python train.py --num_hidden_layers=12 --hidden_act="geglu" --norm="rmsnorm" --norm_place="peri" --positions="rope" --init="uniform" --optimizer="adamw" --learning_rate=0.000844 --warmup_steps=341 --final_lr_fraction=0.1 --doc_mask=true
MLP neurons of a small language model. Each row is named by its layer, matrix (gate and up: input weights; down: output weights) and neuron, and shows model dimensions 16-111. Each number is 128 + 32 x the weight over its row's rms, rounded and kept within 0 to 255. Numbers have three digits each. A neuron's up and down rows have the sign that makes its largest values positive.
After each neuron's rows, "raises" lists the tokens whose logits its output raises most directly, leaving later layers aside; "fires on" lists the tokens most often at its 100 highest values on Wikipedia text that the model never trained on.

L6.gate1239:132204101108106120104151091186100139138080187094120141108110085125103123233129153107130152068206145200136156082143157137118145107133138074106121143068088109144121105109150086126174067160117232120167139160130125142107115118089091129138126074100176125120121100158082117078188099122091111099
L6.up1239:090150153161210102127144148122136128112148192199128100150120109172129120081180128159152165176116135150179111073120083125163091160169178138127158096061139126137182119105107122120190116109128107095114149151061143105148110113067189153106116160090128072116074072074128070101093083130090100058
L6.down1239:135150144144117120141070173167217091179150138142114107141071166182068128057127086108121097203151126132113130061117144100138117159122088112145222121181209158079153162163140195165122122123113161095137178123135069165078164120077140078098135084152169167202126130123088136120164130114110156166
raises: " time", " time.", " date", " time,", " importance"
fires on: " that", " the", " to", " June", " August", " May"

L7.gate889:148133083054083173145127151135157159127140151103138058166076145063111118167114167101118140132079100085069192181097106164151157128112077129129146129128103111098157145106135156147114142105136102160111076127110155152168144066155104157077101160133064154063157127112144160098156106089104165087
L7.up889:117145136116135141144129102116112158158142132093123112092137201069116109102093130139088095121161155153069091119123108200146154068094132147159145190107081097077176087089106075137170129209069096131169114146132102151145080153109093130112094167120100114082180092132190129113153109141076113102
L7.down889:131158138060128161119117146099142145065145153139160094161111117038158116137077124095156117143096124101114186162122128071147148090133113184152094128085135119140157159079137144110143128103147120184134062068175150150132165104188119111144077133130091118138132146147152129105108136089088153110
raises: " producing", " entering", " using", " recording", " having"
fires on: " before", " by", " of", " while", " from", " avoid"

L3.gate59:153100121188094099165104175133133200115152172149117130130139120165090102162133177128150060197100158163125118121148153101141117086186105071123138135102129140172148156096125074131138108105073185097083180106129115086116102105096096151170116199094126099112117131078139090087090134137057144135
L3.up59:109153125143155142183113150164091102151144068073097136182117105086130110175179064183149102144116163100068151072124127146094208118172115134107118150173135089105086086139142159167163104093157078091167122104188061104137111112152108144050066089070161118131143103092106126119145124146035191126
L3.down59:164148081181109084120121114148106141137132148142119126124152165117071121185114165085160116140150164138118145106097114124139057125176122130155106137125117151100157125079092106149130132119067148119060159071106118099123165121112119152119142177091143171109159144121150146096147093141103148107
raises: " same", " city's", " band's", " album's", " said,"
fires on: " this", " that", " It"

L6.gate947:096130115160062165159100115171111137170071103090137121116120145154101112141155121163140150188121142146184169160170149106104163113098149096138113094139160151086121120058173130203154130088196149124107142188143148115134141109103080146130099128092107147103168138124112053099113137155103116153
L6.up947:153160163116092132178158162080208145157131194110157068133114071113155137154088069121155122114105137089170164071134136132128155086159080172129135155219169119135174127144127127087142187121162138037105107136123153115120100142130197098134141154127097132107093184128185068058147098154140110132
L6.down947:131130102163091122154135141146147167126133131122147119147136140137146108122109132149130143157096151106188106120134112152080134147132131114121159110129099131116166111096166143101137154108109107091147108104129190110117126129137092141116195124067104126119134106098118176133071089136094161108
raises: "==", "In", "===", "==D", "\n"
fires on: "\n"

L7.gate131:158114141089123126166125125136147121123119099111126134133105156111161130196075135091148099160164137085110125135076092092191097111107103183152127066096139089148135168134062183149107099076160171053096050154143171138064152078129107146096140071120129158099159141136182156055165131078169086101
L7.up131:150138144115144100104189099067080164114118098141170179112104097146100106120165161114130161192129070142196114168095124130153163131101060156169089124107127169127128159078174120127092144114141161150160120145125098148126130153120138112138149163152142159157129129141135152112144138205119196112
L7.down131:141168143121098124117117135134137162128152140144063080134137129143164176103093132098204162148164135078097103153137122104096092041092143145140104110110171058113170114106069147129154075134143122104151094153178141086104143126111123106063101046104113135150125176142179184122163089091178113159
raises: " other", " others", " more.", " later", " also"
fires on: " and", " but"

L3.gate878:118140073148129155156104112155097168130143138088114113123141151120101079118086094146138179132153127095128170210144122104157118157100125105146174189150189106129077055146108118167118133103150144105161064129128143128093097112145109153103116177137091163081140152175147111124133151063116048060
L3.up878:135102083110146146100110070123126103115147165110108152157164120128114112118123118179166147136111065105127188109145137101166051092113170124132112068160116132138126096203124156188182123147120116153139156114163103140137145147154057131128115161084102073126085104154107139139153127152129110117
L3.down878:122126120104132124134127093137107086101117111118180119110110153111124118115138168176106092165129094130111178167130106100154146152127145092136117087147168131108099149176108122139074114077157081150140153082149099164192106134130134144126106150146159135066123094119120132180171137110179108127
raises: " radio", " station", " broadcast", " Television", " news"
fires on: " television", " Television", " radio", " media", "TV", " CBS"

L7.gate1326:120125135104147173186135097110141092145094134126148176171109117140093117172091136164101089127115111116165148075084088114160149159106191127147217092212139190125128097082107135092074114129155128072110098150111143096155117124109090053099112194076180095173095144122115093103152115171105095089
L7.up1326:086179150087079115146106156107110135148124137114140123134132146088112180166148071174128157088124152098098048148071159191186104186136135106093154126133113192138131109140162113096086146085137163141143151128134101149116139147103139125147099162094060187118105124131159176114134113167141134055
L7.down1326:084100142148102140108118125129105127168129120157073151121176147098144128141057121174104094137156127141056136097132138172110218173092254083131172086147193171054083097117109128142081139155084097107102107162099166150138119122117119134104159132047176105141161134114146107052128150124088158110
raises: " order", "vis", "qu", "xt", "hib"
fires on: "In", " In", "in", " (in", "Ex"

L2.gate238:086109109134105135130064092186052129136164120086081130111129177154158120087175121132127147103129102111104099113113142136165116158132163139150099131099159098168207093162142139136115067101125160061064139139127081132087084092142151136084123116117130165163150163183127070121135168109067167112
L2.up238:079159037141097210180117114105137110155147102100116113142108215129113151082172097090109117112139153085058120096153150123065112193130155157121140150098095166152151111171148146092120072173109172086090107101155101100148059148166144139098121114136148121170117193098156146158080167140117121108
L2.down238:147176091098124166129120124082168157135134131167129148163193091136031134090149132123138131103123145110140198103143113137108044160096143141161100174100087153107125162123129113127110171085093127153118075131159126103056119183099095105120118125157123162169131110144139127146083079097105192142
raises: ")", "\")", "\"", "”", "]"
fires on: "V)", "C)", "N)", "T)", "A)", "s)"

L2.gate351:087115136157076098119130171106138123090158155185072075156100135068139151133128144135130183132098158170105125169109102187104151148079156137104152136110114128128174132139121129105106131088064116210162149110141154107142080118149078161134160092102121104210117077154132186127121138142144158150
L2.up351:120088134136143133126146118133108109085129134138104168130113151139182134138121129116149065150093099119081167108110125134179098081097181099127121142151149104075130136166147093114157138138099175163093081095144156071085145099187095107119079132126100141120099124129163152210067149119122190109
L2.down351:147167161133127124138112118111163136145136141166113092155147081086077115158122140123077227077141147145140072172136118100077166147148089170170150115134124156202078151099124139106079153153144130089156147139087135194165098144077128141151192121097148135145121156151100072061191124136132082149
raises: " children,", " album,", "ship,", " District,", " runs,"
fires on: ":", " |"

L2.gate44:142155111206153120143082120179131187138131181103101134145174180105144127114159083117138157110149130154106151185154123149174145151114166163120132126073150107193134155141142156195153133102143134080142117152135125159144172110122077028133180134067105152148140093120152133159113183116138099091
L2.up44:172175066179048139139121147112186136189129147182085103105100131121146110128132185135129144152146119152121086106180152149090165132159131136149123118049064145147127169107134166121069144118132156129108101078135144105098130140118138059202187111090178158141088144099132185152044125105207135118
L2.down44:115120171084075099094151161082122064125113069180102023092085097144133121192130178146114132178079084122120080137112146112108116096139131113162124077167125139118081111176122100094136149142133137133085134077109159087059105138103186172147123159153172174092122192115117139124120070108145150177
raises: " than", " Than", "ening", " important", " Cost"
fires on: " more", " less", " More"

L2.gate451:145148106138148145126140129109125101152073108094148152101109181091162125140100085154105096114072074122104138105106182155179172139124156066154103173115193130167124137192137170156180169148156093128108148150115116214132096114168098168120062153128084160117106102128130100106167171155124146153
L2.up451:114144117135141177096121114061096092160146120117117104097127214066143134087098096156113102117057083126090126092128044160117164105067103081141153191114099156124146119146138191147159184157154121138165127149108132184144148147149128114139110147149080167118101084106121164091127157117098130163
L2.down451:089084197113123095120127142121087073167185138139071120137130128101103112101157143164065112095149096136056087124175094088159165125084127142156143130148125102080141121172171188109114219106158117162167143105163098185128133143128114071151119136111178154136125092090105154096148135104076120129
raises: " the", " its", " there", " their", " left"
fires on: " from", " From", " Since", "From", " (from", "rom"

L2.gate1476:112167156114102154066087133178120126086174144146117154116047149084170134130131108134153156129130184115180063112097136124134092145148108172105134143091183111143120128176112098133106103143127096130124143083105170147150128114157122146140155122104162160136092153106072101128127138135111083112
L2.up1476:124123136118082147151147098058174051111128128154122134086120103135113121131116099107154150133117124205142126156096153153067134134102087112108122138114119078099084178165187124111088091138091108167119173133082183164123120138194133161211166116132124177154131151121101167155122094132107087178
L2.down1476:152097076106151105184153081080151124183098130096151136117220109139098101186129137117116105172139068122035180141136140127094150110071171109131116165129106143108106113155143122096132128086136124122101144159161102122107099154120148135155112121124126126124199079159145153117118138095146187160
raises: " family.", " name.", "um.", "”.", " career."
fires on: " the", " released", "ure", " 23", " 26", " 20"